Weights of a small GPT-style language model, trained from scratch on English Wikipedia: RMSNorm before each block.
MLP neurons of a small language model. Each row is named by its layer, matrix (gate and up: input weights) and neuron, and shows model dimensions 160-255. Each number is 500 + 25 x the weight over its row's rms, rounded and kept within 0 to 999. Numbers have three digits each. A neuron's up and down rows have the sign that makes its largest values positive.
Before each neuron's rows, "fires on" lists the tokens most often at its 100 highest values on Wikipedia text that the model never trained on; "fires after" lists the tokens most often just before its 100 highest values on Wikipedia text that the model never trained on. A number after a token or word is its count.

fires on: "," 31, " who" 10, " and" 10, " which" 5, " after" 5
fires after: "," 34, " and" 8, "s" 7, " he" 6, " which" 4
L8.gate1680:516498477549508461482489504506504504495480492519478484485469513482513566519482498555546490480552524500495543484510499524443484500538514513514535516487487516503499504476510516492474493491485508511468471487519533485491431497544519506512519468495519475519511479534493489461556498465479463451
L8.up1680:500524528530495495490481497460468504514474507498510519518472437497471531480492507555467498513523517508518472505536513538513482477516558528525497465478470486467486524488497519516502449530501498531484457534539526436490463545508503483492467528460527499529510510493489515508533462457510476497

fires on: "2" 43, "1" 40, "3" 13, "0" 4
fires after: "4" 16, "7" 14, "8" 14, "6" 14, "9" 12
L2.gate1125:507481474522512503475494461534495542475541555527482485500535477483494493500500509542497485535544495465470440503491497508496514507524446497478492521530453459489447487511491504551500533507492518476479491477461513514533483499481486466513519498445448479537499501506508528496445492525472535501
L2.up1125:470456534546518505481410523494496503490493489496508523548504497510492494467495518507547539508465517478511512442511489453495454502530453562471519557503487476501512520482500479508496477484530528491493534512492485522498478484464531460509512507493522489466513535488497536501540447503489533474

fires on: "il" 17, "ac" 15, "lo" 13, "pe" 9, " co" 7, " bar" 5
fires after: " " 61, " the" 4
L4.gate1656:551523498449486496480473518500524436545466499535454514493481523468480500507503519496472509472473507513482509538460494512522512510492498484513471502499485477428501512532504476511525493491436494459539494506524522503486452496523543528442513522508492483519545482528523493469495531450504511474
L4.up1656:526510494507506466509508511509498487499495500503485524494493525561515481457530538505451551495514526494494501541438445510492483526481498492462466486465481490486522504472511515573491501471490464485515495504469499486519523465523488488467479535484503489493524502503480506518444520461490540502

fires on: "es" 15, "z" 12, "ade" 10, "li" 7, "AR" 5, "ing" 4
fires after: " de" 11, " De" 10, " Di" 10, "e" 9, " D" 7, "de" 5
L4.gate678:518497524516473492555481522508461515525496477479467466509498489494472485515531495499526489476529533493524481495495477493446484500517498484499518458503490541485513534527517492518518455504558499565538504484499503509508483491480512550516508507515486490477501473542518481495473505542496503502
L4.up678:514525477493457528510508520533471450512521496477469509463516505491520469474497543540547472484493510457526535479501465478497479521518519510480478448463508515489530548527470518540448459444500456486541513498538483472463528472501492493486470472530484518513505520492519477522475496504450506514

fires on: "s" 58, "a" 14, "in" 8, "y" 5, "w" 5
fires after: "-" 21, "/" 17, " (" 9, " film" 5
L4.gate280:484519496485515464518536497524535507513502484568453468531451523498514520512510507526490515525486547532476511511504484525518540482515506499499535487494505471518518531461521501494527491547458477490532518505485481447525537506522478493468484527485516490487446473478496535476499489547510507503
L4.up280:504525495543528456507495524495490491459495479526468486499458538500546501475522500545537497538482527510501466497494487510483538498515507527582500554478490478494486499493538491478501500478455502484483474476463486523496516509529492491501537474535494459510500462496543514475503554508515481460

fires on: "9" 41, "ly" 14, "8" 14, "4" 5, "6" 5
fires after: "1" 69
L2.gate1080:518457508498497493494539492491481529510486466501503478487459503471487498517531450504488481486496463523502496508491525510507506519480512499506491514533504534532497511513520448481503489488478482476507547511503468528502484524525483464464506424477506520545456500518498512503519482512530540490
L2.up1080:482464528503446509464501448490474530539489501547464525534517558525471464529426481530451483496503485461521499503478510481497466540497492505451462515516444500515527487549541527495509484479479487453529511456473504491471518500519478525507486492470464512479508493504510466493486504559532547509

fires on: "–" 45, " |" 10, "-" 7
fires after: "1" 22, "2" 19, "3" 11, "0" 6, "–" 4
L8.gate1338:496493521494526493498483497547507486496512496494487558507495495521486476441428512496500555512492525515485474482517494520485516445466492471500518514481530524462522486483437507517516501472507508479565543505497456495452508479463486478515488516463525447479503470505514487554501492502508522496
L8.up1338:491533495461483492453513520521494458513561499558461507491494508488465457497495501471526452529536511483542550483506451510482511527519525435502463501473481539491510501516466518463506511481531521492483502528498462474523496476503543472499527523517499457488493499509522525524488494513485510541

fires on: "\n" 100
fires after: "." 89, ")." 5, "\"." 4
L8.gate38:497477481467524537553499525529511510510464568489572488474526471470511475558533505533463550525539529510478488498473491472482501511523500516469503495525498507501462491505490520482507504485504480504488533511511521512508547497475526482500525506519507527517472505529465486483496487517499523488
L8.up38:546521516490507534523551502511465488482512519467527473521494505483526485495496436510456490489501512513501515503501547490499491500540481488478530468518514483566499542469477508532499522461530464515486534564453502503552499498492541494512486477490530513527508492481505501500495430487464508514

fires on: "3" 44, "4" 26, "6" 4
fires after: "1" 20, "9" 14, "7" 11, "8" 11, "3" 8, "2" 5
L2.gate762:518471521538508426518497505517547492462526518489521512436519504492526505488495478500501516514553504461505483481517470464488504515502551540498450515511490564519490542470474496519509492546513515502456472499499519549513468507501530487558495497486441505493506475522541515486514477464493506492
L2.up762:528479474522514498517501485517520469524504512501532485477510561494494523466533524488477498513543474498510518503508509462493520456510508523488501512490501551510472551508499535500519495494510540522487450519496476513488577520524513560532533531498451517497489491459518510518478492500474494470

fires on: " " 54, "-" 36, "=" 4
fires after: "\n" 94, " " 4
L2.gate157:520511525427499523497541496517507503506475499487477520520505556469526464503532483490515489444489520539487505477472474526497461498532500516457472476522523490494473519516498497522514523483512504514511488493505553473491504448480482469527507489527532474488462464494512514508524513542523514514
L2.up157:488483529480508545510476497480514514542504499505504512507527520504458463518513505517464461501480514484523520466511526526524527535480545505502470533488512468483479511471491487475486553527523525494522473515483494477507494449490504524535481545515507491529525488506533497509504527511497542424

fires on: " m" 14, " (+" 12, " metres" 9, " (−" 9, " (#" 9, "a" 8
fires after: "0" 24, "7" 8, "-" 8, " " 7, "3" 6, " Time" 6
L4.gate1251:509513520494495529463523515498524533480498485530475504485522503480498478499455483524501472475473554461506518529527433494483477505502511474522459519526509481462483514482520494493513531520534482502526476474539522493499532481507517537528495486506485533511483477477495496508470480510506483490
L4.up1251:530515519493503481519470517491528502467525502527498464509528504437478526499513540465532549498471456500469485501499465490497495503473466461529497549522516509519509472535504495510504549499521466513516510489509474505503516505471500482473494477541515576506489466454486501457546511485496504499

fires on: "\n" 100
fires after: "." 88, ")." 6, "\"." 5
L8.gate968:495545484487492515531509539532477533480492503477478495501491508504526483499538463531491479505505516495478482519519493496476491503473509511549495504488496472467501458524490530490462512491531464525520487485498513463520529500530549552505512519522480518507526464496533464493534481486497475491
L8.up968:486497555448512491518503494477476484474486494459514519496518485535566481526471538508466472500504523498525463551500510479471498474501498468516519511498517493505534536519504438462497488468515519529541528485515494534556496487492491502467524468502494516482470494537536519507515510534522575506

fires on: "." 46, " $" 10, ":" 9
fires after: "1" 23, "2" 11, "5" 5, " as" 4, ":" 4, "7" 4
L8.gate1287:437481522509520521466533511495506470472485463497514498467471553520505482508510492477514550534511463464479487492527524574469507454509505516438490511477472522486495524542494446505519430468489492463460457488512522493479529464519483545486492458515499474441527506541495512481477498492479484493
L8.up1287:535526505477484528465520516489470508497455494512471493523498511540466509518503509530537527556480498524496502519532494495513495474529474533472535523465509500509496471489492530527528511460474466507504504512540474485513509495519487513435470518512459479519537499488511517479485484495500476516

fires on: "1" 84, "2" 5
fires after: "." 37, "1" 18, "4" 7, "3" 6, "," 5, "5" 5
L2.gate1030:502502464504475538493547487478486536453522521490496545483502528511500555457510533523481491513520534502489513492486516489495491502492485512495501493474449472477463523501520517499543517518534530489451554497464535512456451486521483537532490475516464507440501543519493487505513487471512502522
L2.up1030:493489499475493490500485546553502539483488502513490509492499497503444547491478532484482543492508521522525517499511523492447508510514524539511485524512488483514516523468544484531517508490551502464481530506511477487496477455509506547467440516498522518494496482485524495501485551499536523482

fires on: "\n" 100
fires after: "." 89, ")." 5
L8.gate1052:490510487491511485522498479490446506524463508482514501479493518504548482472486452497510520469542494497492530511514478484486509460530499479471512494492489501530470513500501493538521496491501509483464519482506505509486504515502478500517510503528510495524494492505525504518497489548472524502
L8.up1052:505492530498488549541505505534458496494504512509491479508494458509496451484514493493478546486509470540504467564472490514489500531496486444545473523519494557501501508532552564500487482508506510531505520518522517471539506519513472532526501508470533476499491485520540495494513491512492513474

fires on: "0" 12, "6" 12, "4" 11, "8" 11, "2" 10
fires after: "3" 27, "2" 12, "1" 9, "9" 8, "5" 7
L8.gate1034:483484529524533486533541498505550479464533498436497526488484497518507519482493469508500498473536468549515470542513481550507469473528476495517486513490520503467519505526490473517487510513494519522498554511486497526475495555512522482484475522500516517554522517523528502463510492512490527542
L8.up1034:486514491502479488494508473484511493456553509538532489520510488530556473553458506486510487503504471481517499479486514490492504516525507507482479517504503482542506453529487503565501466496506501495501515514572533491467515481532487518518506436554488484503494476521502478492449540484480460468

fires on: "." 41, "," 24, "ven" 6
fires after: "0" 22, "j" 14, "a" 9, "e" 4, "c" 4
L8.gate1237:520489541515522475484478481526520480538508514536499519497469495492489470519512438475468536496464503487503500456495496485509538502514504499487491477495477524456512512529523462543500476485508480523483505496495495520501467524496540490481508487499492513525467521512521516493485506480506510498
L8.up1237:472514520484482484500566474475526512506495474511490513454516411498546514512498502469473473456526527513520451470525488495510480459466514492522441463502481536457517528484499449500513476496501487515439489496480519509505507507514529458489507442480464477542500499464471480458474494502499485515

fires on: "t" 22, "-" 15, "ar" 7, "eng" 5, "com" 5
fires after: " " 35, " de" 7, " in" 6, " at" 6, "year" 5, " dis" 5
L8.gate921:527492502505463470465513482524510526522507525454517499519502507476476483458449484538511494476517489553474505541496531474486484474497531503579495469528526557476526504523494529461484533449479462499536492521504493500502494504477529498490511491459462496502517465493550521502524493491496498511
L8.up921:500513533457507509522501501541510500483471515472465503526495525524485505502484505497466519459493515460469531519480520556498515484511479517491467499550549502509499475492533482494501458549476481442481438463510521482525494501483508526459526498462488493508472490508516473513519511530521497477

fires on: "\n" 100
fires after: "." 88, ")." 6, "\"." 5
L8.gate148:553533542469534471515521509509486538474499525508497532476489484493508476550551473509528452523508589523469494522455499478481467532506498497486478494549487534517516512526506461563488512500536497545547476470485529520523523527487508483480493504505470503469474436533500492521494486524510488476
L8.up148:534473496455538495492551516511459533496457512472498493494449500482511486509481493481502479496518541517511484536512490481518484504535490484552515458513527491532539490517502463507454504488578500497505495485507518498547520488430498493470485515524494543491479478516514488553507546524513494461

fires on: " to" 32, " –" 21, " |" 13, " and" 12, " until" 7
fires after: "1" 13, "8" 11, "3" 10, "4" 9, "5" 9
L8.gate952:531475444486526473480565512490524520512498472493543444537527477468505493454503491465503545532492524506530520505472523500508460539449481479558555451470518439543480495498526534503512510512528500493515525488493459520534487526517479530541524502491495547557501488505515490500531434514485488511
L8.up952:516495508515497541522501548479510486500494509509478511491512479575479505495491504491512527475472460461467512495489491506495497521500529541499527506469521482519459467479491503496476562515517527507509474505542517497530493412499518499518466480507474539481513518519538486489502467513562535483

fires on: " It" 59, " Go" 14, "It" 5, "This" 4
fires after: "." 47, "\n" 5, "dy" 5
L2.gate776:529510509512514463505520526487519495454532501525505526516524501523506524514496504508516510554504508503496507538465507516504478532501500467424457511494534521468523481524492477557492478507471507487535490520500440502483497455478493482489512509486485507478486513472526485520497513466477521464
L2.up776:492503508498513468532489516497530498468527525519508501480492516504489493543511507513493492509483482517502542477478493523473495552488478481479479484496550495492506482504491499525504472521478510464520500522489443471475529457474486488508512490494498518492511551434557475538532499490488517511

fires on: "\n" 97
fires after: "." 87, "\"." 5, ")." 5
L8.gate1625:479500516522479498489489494498468522511534495487509476475467497469430481512510497505503474551487535472476444500496492481544491525485482483462490507528517488473511536524486465504537471464486463462492493456512476487512535495513472497484471460459487496470466504506482539506515454511478487499
L8.up1625:500468489506491483510498552462478480449534458483477516438474499506472420508489489502503460525531526529464478500485526532501497522483451494462462505539511505475483489521471466569491476505508493509490437475453470494462530495486512530503495436499511493503505503494512580488578543481528492473

fires on: "8" 41, "9" 34, "s" 6, "5" 4, " ten" 4
fires after: "3" 24, "4" 23, "6" 14, "9" 8, "5" 8
L4.gate809:528505459499498482533472529513508521526526515552502501494490481502498545533486478526506482529468494491528447532531529531495484469495524497496518496507539484471521487499513506545471504484487536499525538490532480520450510546536525507511525495485548486539495520512540518531526527504524521473
L4.up809:494487490496485457501489500509491505471518483504502462474502491504487512499527493480525502511511524510510473513491489489456501535445473507557489495525522481487491518520530499515466477519487470513564491519487497548436472511497434495486508528511508507483467480474514520496515469510498508505

fires on: "t" 51, "el" 10, "ton" 5, "eng" 4
fires after: " " 46, " at" 6, " in" 6
L4.gate1652:468497510515528492494500484555515531492511501480486519513546520527518543532491477486510499524525514490499512518552480531513531520514528495496532480505544522515512507497509579501503501497576474524544452516494510486527478489485485502480498489519491500490569462515484509525499474536504566462
L4.up1652:499497504504484493491484556484511516519503498490499541512473472518552512473496445486525567527520526499471515488501468476491527532500494507559497510498515492512449534514478482512541458530458507500517508488517482476502495509492466507505482461462509499516506516518510548519497517463469475491

fires on: "en" 16, "e" 10, "or" 8, "a" 7, "tri" 6, "ed" 5
fires after: "G" 16, "R" 12, " " 11, " G" 10, "M" 7, " R" 5
L4.gate1171:497517498511499499501459518546539468505517529513491489529498463482508483517508509476502493528502521501518515495515507522498516505491488447500462491497489544518492512473498544522446489502492498510532483463486542542507517521500478504524504447487498532500471534520541475492522462503542446466
L4.up1171:453506509504482442500494504506504506483495493452513507472474498537518514491489477496477505463525481476510513449475467519530502518509488475497541484505537554550439493495506485553543493454497518504507511534489487492503496471534474480527503501544484503528507469474530503497514483460493482501

fires on: "1" 22, "0" 13, "s" 9, " as" 8, "2" 7, " of" 7
fires after: "2" 33, "0" 11, "7" 6, " years" 5, "5" 4
L8.gate1610:478463500480477540475484480498472488514523505510467540556472495481519477487543487501527496498499508432476511483491494489484513486515507524492496484472527511484421500512523498565488511495497461527516509470516455523511515469472541470490492467469483499503482481539452468511482471507524486474
L8.up1610:486483497485487465451484506502520532501542497490499524505501523511504514514483490494506500484485469465494528539478490437513475483523490491524467450504499472496503511479517502508457434517484506485524492491460492521513497504534499516478493473482522484494506472567522493496498464507516471529

fires on: " United" 28, "mar" 13, "ot" 6, "har" 5
fires after: " the" 29, " m" 9, "h" 8, "M" 6, "B" 6, " F" 5
L4.gate975:449540457531492487525539548517519484541509522495466501495538477530490485463500456468479450508539479554506518475513508503450528488507494484479520533489471495471498521463510472501507546515496506505495523541503503482543526438499473510515507451502526478533522474535500488525507509547513468479
L4.up975:497511444471489493498456499472454506464473447489485495523488503492455479463523536536490530506496539485529493456502536488531511490493489548487509548521503495507513479492531501524485502513472514534479505538479526497533513463538487497481493490518505465471530514514486508497414505491473497520

fires on: "=" 24, " a" 22, "an" 7, " known" 5, "ir" 5, "born" 5
fires after: "\n" 29, " is" 20, " was" 6, " (" 5
L8.gate365:555521486475467514494502519491520466471508493506559466470537523466476519545499522492500533498469521490497508531468497514518519495540472469484466510527524482521495523521518506459491490474486523508503515486458514513482460528446502493526493470506536484481497470478492517468506511497457487500
L8.up365:517519469494513471526528487481512532506472506513509511448521507496488527541503496482500478488505519508505512477540510499468502482490528518489490506487508497499489526466478513503473501502531490503548483459507492425477511453489475477522476548474505505510490510493498480478519575535497514486

fires on: "born" 35, " born" 15, " =" 14, "ed" 9, " created" 6
fires after: " (" 35, " was" 26, " were" 4
L4.gate688:461478499523472542496523500522533562471497489476518514486498487539530513504504520523469540535458489539493481488503475537493476472517550510517474497457511491465523485460521532466511548503500510539494507475486518506501490513503472454546500485522515485494485506475530504498505459553508475494
L4.up688:578501543505504506536502509481523509509467504514501498528469491523491457493515477526527521515525507544460425545520473480449498517486512505479495483506517461521540497525468505520478495504515559529457538478493484513481499497480471456494497549464497486479482523536435488485558502479521519492

fires on: "a" 22, "as" 17, "or" 8, "in" 7, "ran" 6, "present" 6
fires after: " (" 28, " \"" 8, "-" 7, "–" 6, " " 6, "/" 6
L2.gate1367:521500451516492457497540539484492515489494471539533490509495500502499498483511460492482490496449519487517518485499501480483503508501452525481521467463501461567469482460522454551476465502491501495480495507512487458522485493487515462500556480546514465507460468525497567472483493484517503499
L2.up1367:519527501497487487545545481500478511460530485504537511476507510505505485462464462520497460485513484513498486521510495463429505558468476493506473513535528470530476510478511502492478490479493495480517512499497468505516518502526460498496494517493508479503541458533445517477526492492488510503

fires on: "0" 84
fires after: "2" 71, "0" 13
L2.gate456:547491489507539490453451443533488512496483484502496480503496525532507490507511520480489529521505493495515458490497526480481501468509505469501515516552499533484530524483521512497532495541496467446516515506538520523510496496486509486515493509520482534492504468478491497499521523457491428479
L2.up456:514469508517524457516445499479530519488500532491465488523576482511504556516493491481491506517503510439459515504469469520498525525501486485497505476538492485467495521503474503470529495471487500479480476546457527483472496496513515492497578521551469488454492475513479481428510512483473499470

fires on: " which" 56, " who" 33, "whose" 8
fires after: "," 77, " " 8, " of" 6
L2.gate1647:489515470533488481533488500477469502479496515514488491484481458524493505545530526531436497527470538523472499472524508480546422511498484487489545509521474522571518509520491485491504449482556478517462482496496504514496452462523524503539521548430524504495468458475491555493491509526469502478
L2.up1647:521521458469494463508526469473483510498521503494492497504507471508494503506522491518444453526451527526492467509491498464532474494464502519497503499539486476544511510516455490453502461512546490492466503510478467508484502464529508482516481551476498478526491489443493509477498516556501511526

fires on: "\n" 98
fires after: "." 87, ")." 6, "\"." 4
L8.gate685:512482505523519477509531504468475543506536522524485512517525537546476499491524492467500482513503522507443470482491493462493483539518512511508516507561503454552507497516492510520510485488503526551517538496478475513485508486473532538521507518493478467490480544536498498471494547465540522536
L8.up685:531528478524502515534456494564431506484524505464513531466521479454514490496485497510511525494471497469499515503472465465474518547427479534493487487495516521516471463467439464520468504482515470468486483518494483428489516523503520489527481534495506494515508474497521484477493518488514507486

fires on: "9" 34, "0" 21, "7" 11, "6" 7, "2" 7, "1" 7
fires after: "–" 39, "1" 25, "9" 14, "0" 8, "-" 7
L8.gate1193:500538484515462495476452497474503546465521498492516554504502476529521485505499504465488515504489496493506480515496494549522503514488489496520509475516513559522489486493506517504501454495517521499511505477493471485486496520479533502510472458543522515544454484459559537535532528511536480543
L8.up1193:520549518488509496501529493482504490520485519503533463513515510506502505539454514476484468496514474531484532497514508521492517480498520542523458516459523452548487497534539536508549506481491508543505508518480549524521483449505522495475477541464491477485519507505465486477551474483478512487